{"num_hidden_layers": 10, "intermediate_size": 832, "vocab_size": 12466, "norm_eps": 1e-06, "bias": "none", "init_std_down": 0.0412, "weight_decay": 0.0, "decay_fraction": 1.0, "final_lr_fraction": 0.05, "batch_tokens": 32768, "max_steps": 13712, "dataset": "wikipedia_en"}
MLP neurons of a small language model. Each row is named by its layer, matrix (gate and up: input weights; down: output weights) and neuron, and shows model dimensions 16-143. Each number is 128 + 24 x the weight over its row's rms, rounded and kept within 0 to 255. Numbers have three digits each. A neuron's up and down rows have the sign that makes its largest values positive.
After each neuron's rows, "fires after" lists the tokens most often just before its 100 highest values on Wikipedia text that the model never trained on. A number after a token or word is its count.

L7.gate607:145153141099157111096095147146172112138103090118118101090130177140090128149118127096161133102129170166095107167136129149156150127118133131146146105145086097127124114085130148157121098123148147087120143119177111170102114139150150114130116117109120122172128127103178131129090080152132128128139151156158158097138084152155127143160136117128135181128139132132163141079142132137143118137129
L7.up607:084103124109168134100147115110160094125133117120134141151139169101156171125078139099113087110090112089127120139119118151142121146108118097172111142113089125105103140093126167119090146133153118150116086134150142143139116126136135094109096122155142139129104101106157139111164129111135158142122137108155139152120121168184075130164160107180096167165097167120157163165129121122131115168151
L7.down607:104124115137126111092134188111115111139100110111142116151122158147082108143130156129099139162140180121039085115129123159149107131105119119149147184147069130147133139121144158088118110123150143094104138116166113166149111129149127106118128139160109151097165122109156116160132122140141092121114169152133163138121091182125132135143141125111155156154105127118132118057151140151158114124112
fires after: " " 93

L7.gate229:152135147140150137165098150146108109152107114112144079126103143135112149119144112125117108126153104106087125118077123116136113127128093150161148153121125117170138165164119144125120100112147089162082138113162100154176121114076142096139109104104118118116136157144099143125098127175160152143152140122067130151108150124137118126119147110109119166142157126156111172090137127125109083115130
L7.up229:159124149107124127159118135163072141139139131133141173128151135116128128152126107074097128094128104150122100093128149132114135177109102123137109123103135088092123115134077160129165130134089120127107103180126100145156127135117142099142064096132075147126130119111151120101089156134122162153133153115094109097123122116135138122145105111130099132131120142154141118127142138107144094077171
L7.down229:120150174117147122171154123094127156092101110143097078159129151126109117111076161055106114122139137119195103118144140140139097073149116161102145108118133160149119117139131096142124140120111166109148142131090172111169160123124138145162148126136119122112145121136164149147103130084105117137141102136124131107141146087110154088136153172126162158119126127132119100143131133126101092104126
fires after: " " 69, " (" 11

L7.gate828:138090143156115117129062126114146175083117078149088140124153132123103149118103162089151126125120107120087134155105118092131134211103149161156087134148136127175096110077141128137117067124106179114142133095133123134143120128129176148131139115147160098145097104105131110120137118115133169139119165129128134107132132084103094110113133105150162148166148079132164156139101133118116136124140
L7.up828:107122139148119139141093155124151122138122103150131148102094107123139131096115139140174185102180130123157108124145135145124115107148145114126111139159127105141089120132118149113105100174163135126100120096156129148160130118150145130118164110112143145128108112094168149113134086148108147127110147105144102093153084154084121126163130133110132119151144099159159153120136167136147142105162
L7.down828:079123158192094121142122143126144142122115112108119092137112112099124139156115136117121110136120114118134126123135163059133116151106124173143100209121106154181128158079116148150102101160125129134113129150132104116181127131140157130172109113107115123168135131131137114120126155137102147104117140111143082141084139110141138097164118142152139123132083155189167098123110156120111143154114
fires after: " |\n" 32, " " 30, " file" 11, "irmed" 4

L6.gate551:143149128115158115147130098120092177116162146123120134131130130100172147156115115116132147141171171120082145116115166099099109158086080115140152134133122154143157110137105097122070112117136147134178132095106152078128096092163096110092153121138087086122148137181106081167191144130146096132124090097149105128121091103102149110131150168130102139151088119154149120130168124098086144117115
L6.up551:085102098122101103144140080116125153120125146095106150090128097127130122177126118148148080116155137158154121074106151120112152153168120158152128162141134117134141158136073140113154167095107128109111167151121147144155141117158124120125097089159138142132124070123118124141126126114133115110084096116147118179171166123124194134114114117129115119104126134145160143142131156145137100154171
L6.down551:092151167112101114114119118098128096171123142134129115106125081128126105107135151123145148121152147082161112131116100122117128158176123112097147120122147131145151149120106131077142161118123155131115162120122130131111117142143133110123152113140106157134151116112153152124090091109180111118121095131168082119140112148139199176168139114131184126133162122121106081098119158167132152145131
fires after: " |" 27, "|" 16, " was" 7

L3.gate135:161159093120161103137086113147135138103160096146116121107128145122162110161114144170102114068147135138136151130117147134089124161126155138131165062108148138184097152089117084136147158098187132137149105099117082130093119101150122125086103136115132116122133152181155145130120100114144151123174108141151096162170118117114118145138140156128075113115127174131072099140138169151143109110109
L3.up135:050137138145112134114112127117096159129152133126083108119140141135104112143122133122162123096133126111133129129120151139106117155119140161139100088163113161162146105151111125103143108194102111155117091077117150102181111150103099117115141114161163128109127103173171099166097153121116137126153122168108091143162106123126180132118116131113159146119113113147137135134134133125119144109158
L3.down135:112119155100099123126115157109113116183167129096100114136147141191123153156136129126108134120065138138107111200169167138130073128167129114112110110124101121122091134158144129110177112115108111165119095135130107155138178119172168114167132084159095148119098144100137100129132140121114116119084116133123142099136100123131111099138098126113097095137114080128148137152143116119102104162126
fires after: " Z" 22, "w" 13, " Ch" 12, "k" 5, " Zh" 4, " Christ" 4

L7.gate218:160114136142113060117180149122148114149116141132097160189167110177124112133092130086126168131141142139148159138137130127089110152130114147116112128132099153129137147107096117122128148142129177098109125143109135133120100108136089142138155114177116102106127131118093195137109090148121113114080122160201105094135135126122077141148102177119138100085123126173159069157102144165151162111087
L7.up218:126113134129133107106133141117141101105077095112171119127106122147127128087101111074104095134141110169126119107087152107132133164117091129133108127121126172130091170154113145140183112118131128129128176143132142143142090149174164108137126137110164122126151117155151153100109114139132066154153128127131166115070142143098116115141103132094146067164129102136126139139145117138165122130109
L7.down218:084131116135141096120168141122117082102144155107133108081117139155144120083122134136165100135166116115134175156141115106115118133099170175148141111141141151139155145125157084141135095135107143114155138097159156123139095125153166101124106134129152128217133155099124122090136122070128135136117099145087084142092152123111172087158121097147139070118122160135135139148162154108119125110102
fires after: " " 31, "," 16, "4" 5, "7" 4, "3" 4, "–" 4

L7.gate763:137125132080166174123126183072169095117137111139114090173099167095093107130096119109174120142121122130127121122098155105128106139114158124137078132114138165151135139115137155124152108068145132163144103138155115161079159148126131093187141140147130131098146106135100139127159129160136116116130119128108165143139158117122127141153151126126132124113107186115120146107123100140142125106129
L7.up763:113148151107126116123142109126162098127102106120125121089107146185118114144128157134125111098127119117165172125125144123153157174152132138176178123115134152138077123115164100120132141173151119135099147104128168135127130088114161126128121120177144131122149131162108097151141130138190115109112109093152140121145093091132093132148091156172130123139125106134134080180127115133103148139106
L7.down763:133112122106143145113125133106135126138119098154117114151137131115151088142156142116139161170117087137117121142111141093122128164166166090135155089128128137104112124129165116128082115105183124108121140143173132137144160102119113091115161120092152175145127138203143131128124147130159157138135130148114156108132161143117092150109150099135120123096116136168090120146097095130139125142140
fires after: " " 49, " (" 8, "–" 7, "\n" 4, " and" 4

L6.gate278:152112152091128123151111173130107141104100106141112151080165105136114128153110111135080168197057184147099163125115168144127134100091147117098120144115159126110157153162139172161139131113109099168121151107102116146113106143104127154118162130111101116145138165161147115091095124143157104149109113121095156141132166131110150124137119144117134107120181150136100148126090150118120108165154
L6.up278:145149127110131112104105128156155129091108116150121089128138126118120128149143151118104162191105174143146137133149148132167134148108129150083168140152137155099176129118114145165141145154135108125176102169125139126180140144128146121097105081109079140140143150154152136117101122099113125126123109130157107094112124182115143135115147082077081138121114123136136135155128109125150104082123
L6.down278:114138144078160168162114142117132140124123104152092129132147140108126101119127122183122155119122109124139152130132153152129107121114091117133141143113134139142144149130104125110153148160087105130123165132117128155167093149124132106133099141150128107106119106115091093096127095116137127109136131102130124123125137140126117151080112099149155141114155132127105163137101104131165123153126
fires after: " " 48, "°" 12, "′" 6, "," 5

L7.gate304:189127120118063151107172096098107102162105137079096108136121145096133103163094145124133148141123137105116184154124161130126121104100107145144174095140141128162110169105085122104086129101139107125161110117164130111144104101167135115117165139116124150159103176127105136130117088163162123113106118094131139160095121078130136081115134144135137143118123150145132106081146132134144163131163
L7.up304:141095146096144132155175125098108107141123096096090113131097160133125143129101121067111139140126142123097165139172170113120164132154131136164163136164138140130105114156126132137126164116119152130107127131103133152137107131080115137128169137116146111165137122105116103129152126140185103156137130124127129097100120140119156114147113140117097140140175108129103160087152130114148119089149
L7.down304:114100150117108130164136102123156146143115136127143095096100158117109103142098142141126099136147162141166101130114190126100173123114129130167119103145115149126133124163084114126078103106128083117132172096138122131086158141115150135117179165049139138145125117131081182125116171137125105143151129133118126167123131134125139154153121110150130126109096155124128088106164104121128120182137
fires after: " " 52, " in" 5, " played" 4

L7.gate641:130092116106148134129151187153134088146119112133147170144109152108144126122108118175131182094163135108136112123119133110122160155127117128135120170164142130152143108137145111139126135136124068127164107124091112152111117169123154147171089132127157137161102185155087157136135118108130120151122130124113127130121115137160134125101163125118107101124159152124088137102128141088144162142116
L7.up641:130099104138157079082160113107162104125099103126101116138149150116160197076133129141137150135131163123130103159114107137100149115139121126164115149164164117190166135190125118113139145133146123140159151116135155124123106119112150140110129121145121086155166121160127183118128133174158100121110088144144109133134110165110090178126120084108148111147132135103142120124094065155138113172164
L7.down641:123174106137142131106106169121167140098124127127134124139116133123155165115159145183142160142125145110108106149142150180119163166149140101139110119149123164127143125107107147092141143128105077124112154108116093128085132167145147157117113192138124117147181164128176141126110145131129115146152119140120140114120132155142117121125092141096109112122169117117145145142153150162155151167107
fires after: " |\n" 16, ")\n" 15, "99" 7, "98" 5, "04" 5, "03" 4

L7.gate353:085115089108116102158112162096128100098167138116088115104165133120106151131110161126145086111161141156118190114134143106117077100105162119147125109108092134142118083126096137156161131160119097142102119100140129138124150147096111133175130132139136113124098165084144123097086126132152148122107138117098135103140116114104147142110114112104151134131160130168084105164176119120125143121092
L7.up353:146106096144155161153160151102151115147131092144131129126130136126138131094110100122105143134146133098166076121209113114134156115150122158128127140148147097135143132105115122150102129099133110115130127116124125112122133101117155149101116132109096051128161113101146142198100177106139138154153146142167144107171147127106129100097152101127152102148092108132100159114128140168168155136085
L7.down353:131103123124078175106115157093102148128147078164126127098105132134124136123135161098048155118141110121101138134182117145151159110122153114105113143118119166144138097156154124109119120139142158129184163112093133129105134107110130114137154157142065107110153113144131124143120128077119061082102109119110196104140092123123146099130127157121106150160147112112113108135128123115122138105124
fires after: " " 36, "." 16, " $" 4

L7.gate819:080135114122137117156118132171147143172134140160117143126114117097079136138097104158130116102114116127139177107111119149135104140108147106139120144164131110128076162164157128121139144137110121150121116131120109128159125132138127120150149155108145104081135136123113141122121115133122164128115156129092157150100112132153106110183137139130095070133139128149126116127123136149151114119148
L7.up819:086138176157166139088110120126135116113155115113156131138150112152151137108145151128151099164138138166138124104125130106093097088123105123151143147113166161109135172132137117146125103150127122122119171111069112149129130115112135113122069114163137120092164096119131106124137141132121141083194149132120095103155117123182121101095134126111112150156107122139144138122094135142105103173149
L7.down819:140172121135118098101177135130083123149151135148081142094122069104138141141140096143160173146117144133123136138149141149135119099098134099131136151076117107086157082156129122140125167084132132154091099132126085110128180098128170157117115105108093146128107124123116114122096129139115178096106093141121125098159125128159173134096124154120163129133126142105132131137148162098129112159128
fires after: "20" 44, "19" 16, " " 9, " in" 4, " (" 4, "." 4

L6.gate174:073131123117128144148099138158112167145108130097085130142147115112148122115093091125149112133088138106153092135104107117127117145113119134113136137186164112124137177132134143142130154126093144116181115115156136165123118146122133139152132108105132137099138122107132146089119127113087140040093113166143111108179133075095153124155140108108161115157094138100150163138137143124148097160132
L6.up174:089132063134135105125144173155106120121112150109138112145145100115101146126096097133119151086141095154131163092168145069107152120110080119129098129168088170145109153120080129131182137150123118123144131134116181143136103119094126138113101141108166124129149168111146139125119120132168157153132097144123147126155170119146141134139142094101074120108113159131120167144120171121120150100135
L6.down174:125096081162159088147127123138138145129146131071159089155115067150135132099130103142168152090132130109143156128114133146146145161109136145145170134067144107109171134159138129106154121116134120070137127153135141134122156100153146101138144111110151112110173140136143146103134132160136110118070192141134152135118110134112143197149139135136135111119094145166115154114132125142120066139110
fires after: " " 51, "." 12

L7.gate175:163145131137100138137100129092108159154129089166116146081087094099158127106098123085143143115145162165141150157146118121125147109128107108117159161155108120133070142112092172133114120110094110103089120128127120146141150112113075143140121130182127162112121135084100134108126145214151134127088089134099144146104178141140108129092114102107137106083098124119112070134146131129149125109135
L7.up175:152140061124130117101105149074112156143108123147163153096101148151114153132154132113153126165085130073090085088123123127129155136131137079096165135142118147110169083134108133155086134128118111126127090123148125117152121125133100116158101103127121101122138126064121132068108100113106127143111133096101172138149163146147142131091125134108124073125113127181200123121111149136119134114150
L7.down175:130136121143145080176076105135128174162173189119132135136126107168126120088145146120123155098105112132117120118148176125115154147134125133117109144107136120130126164122124145136074089171145149158134135170139144110096108131160133152144115123132086125101124115139139141133114097106133132114108133119109098084121123144165083138104083158118150121190121147081193092139146147147142143082088
fires after: " |" 24, " ." 22, "." 10, " Team" 5

L3.gate52:105126111138133125160105152173116115109178145125135115121140104084144130110143135100153128167137121162138125124116075105096135117157110129128136150114125127123128120135068150214103145131128110172133119109139141103106152118122120178106109142143106127132143092152110159181102111116117135142138111100103142100183172115112160160135149125163120134118095147107145082092099148157145072121149
L3.up52:119138130113150167139145107143124070144125102149169092086087094081145172123134141117138133128121136121126099121098090118146155150165140165145142138109124096164136138144105134156122097116109087143157140143134128152139157116151086131105155115133097134147139117113124150143174112139098126105126124164146142111127101126138127128109166155126114143126101152090094163163145149110089155129148
L3.down52:109112171126100109078114115139121096108127145155160112141069150112106135114117132103115159093148133136120135138123137091158142120126168197126118126177098111129105125115095113138118124158094143139101130163160085154159133145112103105122157111135144110185135130126121138092160092132126142104153120140137098160110135138138128125126116122119145143103083192154103122141091137141158149090121
fires after: " is" 33, ")" 17, " was" 11, "," 7

L3.gate711:139136146104103112130144138144147136177126086137135117165118133097113096123120132142146158127075151150115132100123135159096137121148105085158130113134130145142137126140129151112148183160090138107122080152122139127120157114131165153097118131117186088152159104118121134117116143158152124105092122128145152176097160123137145134175087163132141118148162125163152132136149113120100153115109
L3.up711:125169122136175115119129121106134139142135081149123091158123166114128166122125126144099113094120123128152168141136116102145116117135137119084136192141136096108127156124145107132145146111189120102117149111095103108163126165111155161140205091125127151177119117113126108161137127097185140151129150117108131122146163100128134117174167158095120129102125119162153136127090117146150120128106
L3.down711:142165140126152136107130109144107134082109075109131146117153112143155138125102147104138132161115071148164131136123112098126107132131150115083117187141118127126141125193150171155121158139148120112148140106062110101109147118133127123094096115128132142168101125113121090135141147129134138119152139149147123148119109128096124156171121134109087093118119106137189138156153147140145143130125
fires after: " t" 13, " O" 10, " T" 9, " and" 9, " he" 7, " ro" 7

L3.gate493:183153092163173137123138142145149126181137120115118117114119136129149137135113160127110162123115102117126156145124067155159091102114096133099121052110128077134112134134153083085172130124150161139099156122174104129118106103158139190134136147147159099114129151094116158128102121112109158076132100133127112143105134115156124084094117155127124123120139147134147124144132160124122141122117
L3.up493:157095095151116114171108121146142134142087092117089100117157132152111152142115123116085139119132118187125140146162143135160133175142165126149155146067121103168105130108097094107163101108109116140150136113119151094138144120119128097128098134126151151166140147151134148113115112130155151161114116159137130131141167131132125163123109110121122128122106132126135138096091162118123122096147
L3.down493:130077105111127169158161111138152122087151152102102132130126150157133147123098127148135120100117094125140065146109088100131088142134125075128132104086094129154154141121105128109119118119114139170121155102102139180110110165126141083105090192093124103139144157121112130135134138137129140105133123121130134148097152130143085098109140131120158152114105118181124150133096177146135161148127
fires after: " one" 23, " was" 19, " as" 13, " is" 8, " became" 7

L3.gate105:154167108141159157145172145136071159127144097109113100142124095131116120161114160132104059073140123147127148096142150126157107064129084155079118147128139167134129091100132125129153162180133122094117119092168107158131114124077140145150139118107107164120098129146130152139154140136098158135099142148127119163091125124162116126117165120168117187124115095132143109125147165143137101135128
L3.up105:152161120133114140076125136073104131156132113112117142160159166117138111132132154122119141150133115145153108104153087127142146132125143104137109179135150164170153144127145153162114157125131094122141139167123101156169144123104107112136136086125180138155094154061105119111150139166123102138146110106100183139170130133164164113099135147102116134115084183148147165115141138125140163135157
L3.down105:140146121115122138080139135052118112132149132071156124166139150116124136143130153130169102118142103114188108117135130108151138140135149158176128097127191125121139126117164139096105124127155117111082113136144159133120162159141131166126125130140153151110125112105132118115130107133105112142146111114134108142153137108139152120104149180150126099154147121085150094136152107130130103099142
fires after: "." 44, "|" 14

L3.gate485:145123174127154135119119128160157130155155109087113134110151129139117113088192116116119137147101084149129145141082106144100108135164142149119157135102147106135095107121108090171157149119148079097133110085115106129134118168114105094137110162147114114093111110115125120125155105137177117111143098137132154110102128138118166102138148168113132099122094127194122147118091129159095135087127
L3.up485:104129155113136094151149077164124118183125076094168118125087141109113190061125142108111138144167159147143163138131128163112092086133153126117114142116175092173152138093117111125157127111141143106149170066130162132108107126153149155116164125119095111105150111170131089148090123124157131129121106162132125171128153111136172134099133160150104117126190126152144192149107127168154145112087
L3.down485:127127155088139134150123131182093077128108128086136163083107117147156138142127108138142095140134099158135138086126099113091080119174134118129114113102139145115117110121111146156142112117139122103165116108114109151096137136121085126112123098098102162125128106162149141161138123159135125136197111100131161106126072129095125167143137144120124122126074136098141192101115093076137158134114
fires after: " and" 20, " was" 19, " is" 13

L6.gate649:111141123101160123088118122175146119131152160121172140149148100147136116128097162123153105126112115137080116118121135153129154110144139167119122134115123125131151115121123147118154103130177144136116159127142118168169133135115150151181134107124103136080116129110137140172163093089156145148115142105156115127117119090138113133115130147171111167161103126155167153132104091121172160119083
L6.up649:095157124127111102103124089111145145095121146135155166113088129129170153115137157129112153121127131169104107104146126128180111142105131182150150172124144112131116137111157125132128111148111086079083084114117132127117113109126129131111113156126109146122140124151137160130180089153105137113129158137136128130145135106146159150145141145127151123153135131119147113142124081139128130112127
L6.down649:141135119116146107072164106108147154153080150114119195135105163145145132133093163115146168120182155154091121145129119143129118154125153142153139162114115118101084134131122092152144121169102120082096136144145168137137152148126179131118069106145107126091174099120101131140154078143109111097119125140128104125145125120150142126118106121169145105111101144113163145101116144138146126138132
fires after: " " 24, " for" 13, " (" 9, " in" 8, " and" 5

L6.gate713:114167136113102143163159153123109173111120102172119096125150138122150125106164130130152112147132145136131134110128173111159090096121170141146162159153142142134130115103112123135143105118145154120144112129096119139071160112117110117131134124095191116113152140127081090092131070116134120115152162131095102127122071119155110089114144142144126123114123143090139105094123145119153143155100
L6.up713:160124151114124098126147112147165107122112141152132132135095111153130104138148124127097100144154115091136129140168096140157110168137126151112138134102075182105082121099146125158142177106115129148154136130102121109095069098130173143113096121145129138158096116128116145117127129112125121168127162135143107126144141142133096115172096117098135099120155104121114130152118159134148180107130
L6.down713:165150167133109124151146120115159136093138113142128124111144168149133116131131155139105087128111142132085118101136102134104122102116128131120093107106123189134077128106156116100124117121106119134141112131113170115104118099083134146129114111140127154151133118151113109171167092125105069139124142127119112113155134099110163102175119120145167113134145097129153094145141145128158148133117
fires after: " " 36, " (" 24, "." 17, "-" 8

L6.gate498:102147152139105134157057172163105152190123112123100157133146126109122163113136104123146118136164138114107157129131142130094168158119119112148142158110143150123141139160115140116124084107140115109136128148116185118141067137107132114104112105108104109123120145089091145131105133134135155123124156142141128118152124173175140151189136104163113131160152158107151100117176154086169157152155
L6.up498:103165144104132129119067133164086118138086151118122120087139134109144142122178118127146116102171133124095127144129134111137117111099154154138159094110124136095154127146129176128162130154129105129076128150136114110170103132131116096106067129132118119150123136101113136100118115156126127104100107144162113124140140101144151147185169138148135139128106146147155130122144150124142162138174
L6.down498:132108116120155117106127090129091133140121175141121129117129112106152129136099124151102127154155139173108092095132180140104147136153120152137132132126139147131108102135160126138090114097140113123105076161138138122137102134110063170160125136146128168154124126127105063125107074153132143129128107165145135100116134157142148104162155145121138136160076154133099178159157146145119128164161
fires after: " was" 28, " (" 18, "==" 5, "18" 4

L7.gate708:096110112100168127102071139090153169132092126113149188095148129150124118145173104134108111147133126107104117143098129138105138119125161136132099096083142100126115097100125123121133088132113140090133153097171127123105100119149169109102112137100096162081140114150144129120125113120170148078152128147120107139129098152151139156109098090137135126142144160142119115117108123129124096111111
L7.up708:096099135128137129145171124129128144096153142104099141127099111169132114105166123162117128146102148133122110091086128114145116119092152161141108118175087103132142120122092160096163133121106152112153156121141122085100138126078105123094147095140131092101143156136133102152112115136123149097140153158131101100170129147151110127153149109175113146107157163150097134112100104092158130091150
L7.down708:164129117167135134100146091137104139068149119156117127137140119173077185140086119098135135112118128119156112132156100151132129130183087110107141132102091179119128136162124122163137140177125112164114121123098108156154141167155135158161124114131138145152129151153146138126121124139110111111073116154134124158152117090122106124109135133133147153149115097136098169130135120163118126158110
fires after: " " 25, " August" 8, " May" 7, " March" 6, " November" 6

L7.gate522:118126121135131113124133148110139141108142104120143153094116130080136135111126123152155119131128119152132169131141177093124096112130164133093100138106095122172112162150180085165078107133138157136114140105098113099093122148178123138112132102143111119135178121113108117075137109126115124168143088145134132129148137151124143101147168124105128142154150121126120079079108114097121128156160
L7.up522:151146123111113093127145104114139113106171135129130118114101125094124088103144113169102133125118100129137145105136154101130105118126119125150106132156167146161102159141121114123152135089148122127084122177127133157117151137108135142150112130107075120114125142138096127172187136142143133100141128121129173159100111125146097109149102126118135150105136088142137118128059130133118147141129
L7.down522:147107150103119117128148145175151086149097132130080174159123145152113118132116112151150112111132121103132150142136137126152089095125135145135157093124098148171130110131087153118125148160137107121162160118105084163078145097120105128159115172136138161137119109120132128091112173156129150127140166162163084128130133118138167115112113114122122098181137104063163119111138152125071170125124
fires after: " " 43, " a" 14, "–" 5

L3.gate479:127152117133168118101125102076135127101161102098140117122138127162115143099157125103151119145158117153093171165123106129122100142112141145141088159151141139191152131171097098136150177140133098131137093169167143120122137124147159151144126147116140153130121169137119117118117149145159144112119137143118148128126145129134123137108097117118158092129083089064097073146158121135125143158090
L3.up479:116146114147148113138123094156187121121134157103108141114171119116090162143123143123142089158105121157170135120134138142127170143114108163102127161172144166110098124127086164091153131127135114129155128124141143124134098147157106132147138094122107120134144126098086122090145115148078126112111113109128155135134126127116138170165104152162133160140119140060090150115174088148147101120166
L3.down479:148157105119153178119152146131120126143109112124140175109131133157130147142123126132122110118157118122161145159152096111154136170142117174162146124120129151138144101142148106111123094113152140190125147096124143137114124086145132113160183091114130153123125153102144140106085097167122152151106141200133114132150134131150148118105112137128129122109134137133121135129125148165113176158132
fires after: " " 65

L7.gate239:155182149105114149128145134119122121144150085131143117118103119109155104124104123147152161184147157125111148146134104134131113107106085181172106125169124126143135173143123118183154113135129162105118171126132115152100138129136098117121132076130111139109139118142136129125114138123146126123154143143146161126127142178119154117125097086141143116090144112137125126139114151133162115123176
L7.up239:130134138117147102153139116146114121125129078141127105119122112150076137163118146144135129142143117103142170097112195126069110105104134144118149129090091171140140137153152116111144174129128137136139138140161127171105143115099119123160123151152057114135119154117163109125150133130137119149182076133134123175154160117147161116111135100120180148133159126101139127158131089102120127135124
L7.down239:098161097152116101150134171168152154130167139100110107076109114127134134143110117100137125142157131160170127108108153133103163126125138144133115136097101124113144145140143132093150124114117088114129144163124115129109111140117103130120103159137095120113112087117154141130118117130117090087154100133135101112116108140165132135077101096128132143139132148080143118131108114146156110176157
fires after: " " 31, ":" 20, " the" 10

L3.gate176:149112123100127115112147141139103093095140144128156117138109098126142154152154136136132147146186109132131082089100118178116163133101148119091082156109145146134091156132190126128092150097137110111159154143148127152106172106151069166150093095115141158102125134141133151127129114155131158133124120131124100067134109139145094157082157171161160118099110132161115113121160136144159134120144
L3.up176:103131108093121116115147150117136147166063131132148090116136095135131114117138159124128129125147153121127034098098105137137149146110119137101116163142122139118148154101107149133105119115086126132141124177150114122145122127169104128140145148121122096171156124126100147130091119180120142097131148140149097131139122109155111135092120140141148112117143141133097103135148105145096102165107
L3.down176:121148120105137103142134132158117160158099158131149097087123155182135141106147133141138156152132142110105021149107122143103131116147123112134132074122111142108139128100107137112118135152117108107171124126148117106131084122147097124129108135131103154150127089099106109151127167137120159103131129143147070123128104124143108134122109143106119153103135132080103111120120154119133111128165
fires after: " |\n" 20, "\"" 14, ")\n" 9, "\n" 7

L6.gate631:109136121077113153120139087122168131119125140091132064092164107103128104131117112113148114109145170118132164131144111127097155113147116141171122114113148095103128145105124112179163152126130109112081188117105136114125133129116159119137114155133092112103138134145126110086096102128138113108153086160161135122124102109124120089132099121114103128095084144123107135131095087131115143112110
L6.up631:098140098120136117120135116150128164123121134138165107149138146124121129130093106108201139135160123150125094151144139092117105119094119157155113148055170181142189153179118113158149134178181139139154133149123135125104110149100107117132112118131126078120122104100168089132130161196104130114160144132143149142150146169127121102117117116165158139121138151169139158164195123153137133085122
L6.down631:105113135153089110140110126146167091129100100118109107119148126114119130150130117106127114142155106148129171099110167107148088158096095148164141101100116146159155114070141156181127138116083095107106174122143072152183111164141155089145116122124094141148148117127123094101117089146109133104125094109176157103135142127119124105142114081147077094077139132116143143131139148130151149136151
fires after: " " 48, " |" 6, " Sc" 5, " (" 4

L7.gate671:178095129107150085144146153113108150175113134156141152124123134137095127115124198139123147109106126144162130134118141093159108140111169091136128122162144085124141147161127152125086158162144132135127129117084083112125157133092100105146136104122100136127149118157138142143103141160096150111118105143161133069136145138154140103106152120125162126097164124185095139155108134119103151156138
L7.up671:146131112129128160135094096155174136087120132100119116090163121156124117122124108140116145176122148118121200143129144090135107158143126144105118090106096142115148155151133123172142096139103127129117161132133082125148135124106152203203130109150104111138123135111108077108145125133110185129168140134212114101132124124120145099077135097143124154141115108169130160130125152086097156151151
L7.down671:172153174119125108154093129071068102154093157113149140113119099132111121143125175152163146158107132120193154117180105163144123159138174138156105156119140117098154095132125165121122095095122196147127135150126090130118123134167133158126123166134141125129180118177138132123141130143082140109119114115129149124138152118114174150129126123108137147116138136130115136149126117094105157127162
fires after: "19" 24, " M" 17, " m" 12, "M" 6

L3.gate354:142114104081094107118134115136151152111145168096106095086105131107140132151113137123124114092124129110146167101155113128112070150150128133130158145129153113089111135136122140130114124133161121178091091120131101163152142118117109146202122149106100150127151139137152107096129161097104154098156155120144119124187126100130121147121127113072178174147135097107120129169129125175141168123110
L3.up354:145123144091141132166126073121094126125166105147140142089140115152136097142125104134127168125080143140133158155136135101134168128182129127077150143124129154150164090084164136150101072126105149088092121170121109158084128136145138127140126125149150133115118140085111129129134147109108163149102130139162091141146137152111193157128145140140142173082136133151136115068165147151130098102120
L3.down354:119145115112106099107125106153093119163133140131104151117142152078170116108100140113153122190104126100116134166140112130157113086144115097113179124105158118113125122148125088173107097130174126066152120137145086122171125119100162118133154138088127147155140129154119110134110149146098115144144159104113151134140144137099143074131164095089187143127123146119104131120140165165104140102084
fires after: "M" 17, "R" 9, " (" 8, " R" 7, " W" 7, " m" 6

L3.gate15:161153110115158142109118122142135092171128114148129134172145102126176134144124125177127122068154100109146194108105119139114116121111137156144134109135120144165162124127131164163143118116093097125135137122161114146109143093125127126132127143130081125110196118138129137126163102119142154132106138159150112145126138140120114179088162087112134125134167124147157101118134159129106124116149
L3.up15:153111106093090086134127162144126140132125162104136162110109127114127133165157114107115099093136092097106058111121111148143130127136147130132161138123101102153139109123126181116124151173113156080132140145102141123136165085120091121116111156121138158123131101156174125166117169127130149114160183098166141151140122135133128106119138090109173115171135106134113112103169158084125163173096
L3.down15:120129167120121124167122114160119128125135119117130157077113112160084123153142095091142128160145168135082117136131163103094106143127084154176127082105151146130127085151155150114152113153115131152152125100147117141192121134155125097136168100079141108162154101133108145113132075138133124099153129140107095131138092119124097090161110142115160095148125154117122153122126093120160092085169
fires after: " (" 33, " " 28, "born" 9, " Country" 4

L7.gate318:084113125114113104141078190129153135126147162104133129129137115167112141090115097111105133160168152134115175111118116125132122122110106103130108150134170135116136142112060116139112138151139131156139165119101133146128116113081132113107111101102115113100155158126177113121099134131137146074157128114136143147119120129144099094151127119122089108165149090146143129074151112161124173143105
L7.up318:123119107105116137100112128084100104107116134118105127121168096146115165088096167153157171125125122154118149156096141089133158131110118139109108141140138159134083128140085126115147138113104150118121126107145130177156118088146149130141176139091098112171106161113134117068106129105144114116133161152100155147137138102141146167144167141118129134145121117127121119140126147124122126153122
L7.down318:142117112128096080115143113098163177121120149102106150149131101132156110101103139107113150113152107120095139123113147109117083142112124149136201115183140154107120095113144138119145140119145153127130151085078129117087132115155086165100144143133139127187122127108092136120088116137140138126153161130078144135138139157136160133116107156138115155147158109162096129116156149094116167089097
fires after: " " 57, "," 5, " had" 4, "10" 4, " his" 4